{"d_model": 384, "norm": "rmsnorm", "attn_scale": 0.0884, "init_std_o": 0.0, "optimizer": "adamw", "seq_len": 256}
MLP neurons of a small language model. Each row is named by its layer, matrix (gate and up: input weights) and neuron, and shows model dimensions 16-143. Each number is 500 + 50 x the weight over its row's rms, rounded and kept within 0 to 999. Numbers have three digits each. A neuron's up and down rows have the sign that makes its largest values positive.
After each neuron's rows, "fires after" lists the tokens most often just before its 100 highest values on Wikipedia text that the model never trained on. A number after a token or word is its count.

L6.gate698:555460524498571469539444444529555457449490506569526550540494419486483528428524436532503481431483484521498492432445588527493588539441387517556515475579389408537485474387462424469459532520490465429405529496427504541461454489517454452456527401482402555444498497484485474549474494541439562463488546513571534462441450445544443435465500551486482450508459517618490426527464534399527465583462
L6.up698:473454458597468550478450482487526443444514546427524585431441511465477520465554461407483479508507371519462546464487467435510475425426559550482609484539531479550474559574537410459572525467541528447510498513510468500573525519475559536497464522485409519512419572577471440472459461510484501392451415562551560618454353448568537520516512503502494540413460429427414502509493434484559501445559
fires after: " " 36, "1" 25, "2" 10, " (" 8, "0" 6

L3.gate192:493421511509481507605562466515519491440596476462469507412589475438549453482451504514463533426563508543485507476406501464460484536463497476513418543438456507490564430531466523468498469437542457424431553519516599482457514517438535422453499476542410476471449514603527492544457575456481460525553547478506546536455527473417392606494511587595385456571520414504552476522486448439498443513434
L3.up192:480437463557487503557517465541557508471530528485517493438612572515514473495421465489571533421573500496458529504460475460460465565405481416482480511455467558606452458516446547454507512502440502483486578503579545521526446522450524483457503486636428595454523573451560491562540613496475424471554537639520613581517510587472423564520505627531362518489554437512453426474568418463544438505547
fires after: "4" 12, "1" 11, "2" 10, "6" 10, "8" 10, "9" 10

L10.gate63:409530489503535567476470549531526479528555487483499536478567455465441490549420520421535477531479541457543426475574498589483399521466479430516511584453449453463486441389554501449559515431524485536441618427551545490502469509440528505421445508620433496461485429560538539576458508457492480555464554438499527544478591609511478528426515388481464509466563349580444421448456444473511516535428
L10.up63:465402505438457375516499444557402499467418426496478524492502616575565424470460464435502566480596506548482483476518488557456505482518603533555487522522473469511481546479555474573591467448434435444615590498566549572482492491433536552510548508482467571485417484483534450407472504562484479539353565533524527445572460552529422573470520483539469569508518508411462563477574463600541411606491
fires after: "4" 16, "5" 14, "3" 14, "2" 12, "1" 7, "0" 7

L10.gate321:408456525455529502498429511541500495439562592521403484545445501539496550484469545547556560573535382469520465502554428570565401526392506504461450474328462541471522504468486528386538502586519451528562511500506456517481410512452493502543504509482554467531484537518452525555468459496424520495576479470508477493509426444506427526490494487498478526500457477454551542442376484505562488430379
L10.up321:484477420390563498524494567376478518605452443438547500571424466480397450552443396486528433492556410508502521554506568502503366513518541500454480523553468498460436558519501520490459498552488469480623494526586551531461561563546531471612589548428517417448440583398382506577488504589576570525525488506555451460525547459432527529452508434469425494543546548445595560540533454513434527442528
fires after: " |" 60, "|" 5, ";" 4, " W" 4

L8.gate187:516460458454495522585507425577459559483527480526424474510420451452439500422495539519380533421404596454501471465425527485440454565461496510526547429430504478484477478482421495482433568569510466521525591520480494514462504518502492502491520435516499464542455519541505435566497451375545572608629455511391482528549505495497478442544503439537496423498511523485496520523418500479413525497442
L8.up187:491514450518556550615519451538470479539514420430521544496476481607474481490474520448423535526414508572456491515474460421496513525459556476512403564439507553514493483519611415471536505451537501544509542561509521466586539554539655501501468545456527463472542603564486412487411502465517481518478500515468496525533561549547553506431502548437484532444556515521508554588488545482452534498442
fires after: "9" 11, " N" 11, "°" 10, " L" 7, " l" 6, "ic" 6

L10.gate320:532556481521609415545422541520570443544434446479395531499533502462500447457518506501533392423578509489500490528578521477550516522459583480521465488457526509540451583592531488551490508524541553512485556489575485503427478507371449445456556430479522596495442624630517532540371554441523437509561443525563507598529491433538562528569374565474456468524373417469476514465400625422470558473386
L10.up320:573493446576512550467493505553487500459545495542481442470600517453527555425442607572503491516569517504553605502429561465576504464580512486581510429519510625534466561452520591584514564449540479446410544404451489536499512475458567527401568462453539630460504513479531499587564586423477568453554503538536553517539564531495513456468435441529484574469474440373528457501459541566448513553463
fires after: " " 54, "2" 9, " the" 7, "'\n" 4, "1" 4

L6.gate326:398478509604506507445458493462571472610492408551457465468498532503522478487628536491421525503505409515420567474537501543423551470513498414361548540528440505551411476579446509537561508382483560474446508545471486466474539473466469472526470484491487531552586491488456470480445472567510475529511519477492568513489539465441485600512461582499425447379419439539510468442496464541524494559443
L6.up326:515484545533596487494494518482508552581479513400436501450465441498430546498427472505540478514493485511479559485441575501598481528442553441518473495500444556529492495566523517549477451485525443506416530529496578487538471493491463405505621512448474456463418428570546495504564532480556454542661484509474584484581470598425527484505464509501567514549501536478492410583458431557463456530444
fires after: " " 30, "1" 18, "2" 14, "9" 11, "0" 9, "4" 5

L6.gate79:479544581576549570454466574483452566543450502604411456523515376440512498478596546524540428522384488530526520541488584581580592498531434418459486531505383404440483532480516439447461499518589501425495572504481600447568512463465531508453527481565452521510539435536514523579473521561379530572585595481547486498400532468455492534482455472500483527497468548517447449446466502470583552513436
L6.up79:510501441517514493474439449406423461511464491486565480491497446507484537492418543476562580563493520423508436459444604468560510551450561458369550540446515496476516484505442555498586570511523548488583537488546447536506428507393486504566444573469469534496492576553581427462470578538442443451561526396526550597471481458419565580553466556435514472463462537485452443489621534466533613509525
fires after: "1" 26, "2" 10, " in" 8, "7" 6, " In" 6, "0" 6

L3.gate298:570426566505561433479448394490492525481497495502459594479486558473496497490489539603430499497464445492524504563490509454442682535511484610437489409567512437430400481501436429475574571516418532462572491434514476553517414450465496475462500353545481521530467594477547500597421485527483522476561498449575471561562501522555452531520548534580521485527461502562573459434520536481501532411504
L3.up298:436484432496517491455529376568410473488443505421513564479433541526505490484543543543462458491507399507543432588534550464443562597486488512479407494590467422503419461597520461523506599512471516481579435447485501560516498474517549524490608540529477461526486448495536518508408523511535481503533458490499571595524558521580522534471530515521483468575566507464582481482451532486504523441495
fires after: " |" 37, "3" 6, "1" 6, "0" 6, "4" 5, " R" 4

L8.gate222:538457462554494425476489461442626522645480416462529475465458539555499471490532427592574453565546514428541555479492479489508508485540422557427491481542494493485433480498470427482554463438591469415536509603489518521469472530528487500518498473398447549580463438559553493437409558552468558620603553471573400560455371492494496524547480523614578461516530533440523400505543430451473427396476
L8.up222:455540461538424380569436562532424448498476538417539538571489369500446495548462472514453475483522577504544466546555465576455484481449521461414390478525514390511558575543496479495476545563443559482578444600444526470548505506483569513545546467454497554521500537526489598444471496605500458563472476535553508530438500543460401478462411460527478469544559475564485517572456469567567508494534
fires after: "0" 28, "1" 22, "2" 16, " -" 10, "3" 9, "4" 6

L10.gate756:578454479522544453514497509502545584525480440539487529470505508505520499506526469486403557463526491490439536362541559542480505492515447549480565453573441477415570430496468471538503453430517525386538525557525569561472497463497509494464543428502448466479408543483472597511421459513459582523445569486454408488454485460507504506519508569536491375508392430560504464489567476412445534467558
L10.up756:543453503539438528481550488474448474508343471487486519523530459538455386401591454516516485555392443489533411490546437504605390530576481509522390565603479470434561500497393503587588472416526504428573462479524598513534551522598561541609518468519486489519471449516498502509458428461607423498469499487448514539495533486569475478458510472450470410566479518509516456533584437647518506458558
fires after: "2" 57, " |" 13, "1" 6, " " 5

L7.gate22:499527494510486472578524442480522497547501473519518428548480444579526479547403484452445480506491498505535410433491494484498448548548507456482545466529457481465479473516526517545583515599513444374422486525482575496417452462518428523562438514459511503482538506574491516542571464442456561403507515548553544493448496457473517531587522471526551426476524474478494465510466431458585546498498
L7.up22:401601603556457453421375481517464500513416562430471496536488491554501515515534516485494562494553540505497615505513476503522545555467527598471465420447442511479422529487493559509505437420513448411504563572410520504466485526539514546474443500538471535502503498572530575523425569546494568621566493513543471394526505514435510521392538489409398529497426464582541524554517530527580460530474
fires after: "5" 15, "0" 14, "1" 12, "7" 11, "8" 10, "2" 10

L10.gate86:424581583496474528498548430586514475500563522521489518451545466484444459472500452570581589598405513439481502454649534611468501465500529545480423523446431496442462443527566487455539562477533458499531455509365530513439449440464512471560427486581500458556353411554390482494593442417541431631528433516495556532449483484665537525556520478502505417506436558555464544480450551569451563496472
L10.up86:499432414453492440536434543465487641460525469453521511494552508501491550479451474469379436458487579480459543401483591528466514523495494466401504538469515493503533527556576478560468566439503471526487459515537481452542589498546507508508531507545512530560535479485481548467507506431407473462460648493470472505516445453488460496469574519550569497563497473460520500494550480510467423540481
fires after: "0" 34, "1" 22, "9" 12, " " 5

L9.gate376:522502483465540481622507424453473589556511459464506570452543475440580530604572504513513391466542433486504565484519386539497479531460453453461433526399548432471520507505445429531427503546619486483489487512529494553388411495512563507521585525464477483524500440489536497606541528570521500552442407444530479580527498565450532588545523573528425539450475490531474463461494455398487432496475
L9.up376:510545496508446480510552412469544410477589513534464564499580538481499541532511577450524437453468524435482555457448428470383496527541449549490437540549478518471513515500475538415485484565554529486575515457484499605463515525475443440455573424591497457441517509488503451539451605542397507467507388434546570444475503528462493501498483599463545554559484457590524520506460432487528454470550
fires after: "0" 29, "1" 22, "2" 15, "9" 13, "4" 4, "8" 4

L7.gate245:498507569453515458517562561436574473499530487472457389498459534529499529479594520544563553495509408526400534510519479503431465481428444490463498508455410441489504500456492533366419538444517444506481501560533507599486450458430559480526483495548461515518490460532453432458504465454495476491484479437457536495449436490548412475494523554548465416489573531474465486470466557524365451550503
L7.up245:485507446545516467426506493411524433474489522539583526429649564507509479381479549462526496447568556571483472539405503559476485472500484397426525557433436555620376450502444505560546568442539542484545528440522441401538499435471517565378533411522565524578502486456416510555480545460521527500471464508503538569523463488463468515553448488461495465457450434518579552515461392498496492491502
fires after: "1" 56, "==" 8, "-" 5

L10.gate263:447442534481452611493449512468469527556567489460469526445474421497403481519440558501473594484502536526487496542468450507448439559469456472495546515502499491531404481456503507559471590527639484433469508445447555580571437497429477540460449484525448516594551490591550477514420543566483455499559585540442504456484446547474491506565423507507502434523561363483535474482433518437542556611417
L10.up263:486510571452456539396543507533524510491518494585494526470532354530448538579491524420440578420504518512488434495459434485481392586530516452486556501483462508501608501484479458508590508494478504529467480412505416541497541570481525541466513577465491554509555633477532391422527527533439574509408571425431561532455519615498485455410442539434480553539484552521529444529466456546507430556509
fires after: "°" 31, "′" 29, ":" 11, "9" 8, "2" 7, "5" 6

L7.gate211:544531445572580522574615584521465389528458500572460522464495552483545450574499520553535471543529496517532451536528585519605478477500458521549521486500504556424478456484502459511475422598661587412507557500605470545487505517544497541546412559390496483479463440525550554490475520498487636429510524495519502444529602452505392522478555484451448419424423501446544469539449448436438466538498
L7.up211:540484486515461516472467456506447487442543555420547485489486490501524632504473479571430555567561501559549504502478521564409496510349593578502473559481410499494367523504479512499571543470531550456546512442611509527583492478479490495516501507462573555484458426469505497540631562490509523482471532574442428528560444512453500519446481467453438565428490546527561448513568489509579525564567
fires after: " |" 26, " " 16, "f" 15, "8" 5, "7" 4, "," 4

L7.gate748:525513509513539540535600537485445484506521537438453553485512450526483418618535546457517503606465392439479486500498397456499522526439480507448528462350425428537514405418521448404524486550501438512543434536511538529555439516550464486549493518524452468488481436505510579581540506466339532472512518542484539519418505517531467492493493438565504452456562590524378392478434582498404472512490
L7.up748:474492549476516487566620521387501553537534591459429611516474560552430486507456526493522409445519450437569542418525422461472537579475429470493533559465569509464589554611533501459511489512490522517478427533568470513571516493557479441354625502481513469421469546522487547418452418492472468512468461447397430380554591534601512554486592550499562563521501446418455491422523509524466538375415
fires after: "0" 59

L6.gate261:481564431510538477563519470584446538533485485418507375473517470471523529529452535509469508432476529541543536450512525479473425570499530465494601447459493546527500413551385437521484491552469539509583411503492487521440534532520547380440537485506444537463523400596547483515447476498424522525475515532505408496433422433575460491529514476514610460616489493552463438500409562503464448453417
L6.up261:475532502477406536488487505479471537491479530507465544495450546506442478512525584417491502488414548461451490478499525471574536462528509514455427522531461491458569550583496432473637454508427576569542477413558484457385469500472497414493396433484503561452513456508533486520403500496511498557495458490466465451517503512614496511481475429504574481522581440638466584453524515496453574513453
fires after: "," 50, "0" 20, "7" 5, "6" 4

L8.gate489:581488476488592508526505484517514489553427515498434485482551466466474396490540589486452475478537491429571494475467461607433546485415493494445558506460552449477497510433449519568495566476562508418463523520530497593483545434468420482425566449512562412559470570543466473539423445484484501483522565416612515557520473440512472570579400506545486463461462404475517431537408404492478548513467
L8.up489:485569524478541605548540420459496524488467410546508465503458492597439474485473479534517521483536428563552454525477504538491530542520568481389360541475379590566501494430496514550579508495515479453485460500555505433566504569507517523421454504519437534475472512464591487609621511542383512404610535430568507470449489474495514542476462490510462565482500622531412439534458485486538486427451
fires after: " " 61, "2" 5, " May" 4, " In" 4

L10.gate81:503453429535487532581496453571507517449536564494450508524540382490563535483484581552463496502440528546516558467486460538526503530491516561573581470432455510332435507460461503472433506544573534432507504563453661554478470486524463527515457596521529433516502543469498508530485474376483491527514557487563492478468473574529512520484500396471432427539430539445572485473432518512523454418482
L10.up81:502494510479604430428559483506483491491489427466477563490469469529567486492523512448372452497524418478476466495478447429463444529568483465516458570508394607403448516550516544495508480523558485450535496525538594481484495506597591564498592586493528479451389502499589565532495498540425531440495521444448540468456442476497468530444443424452471515570520547399501565531518464504511466516580
fires after: " |" 37, ":" 28, " /" 10, ";" 6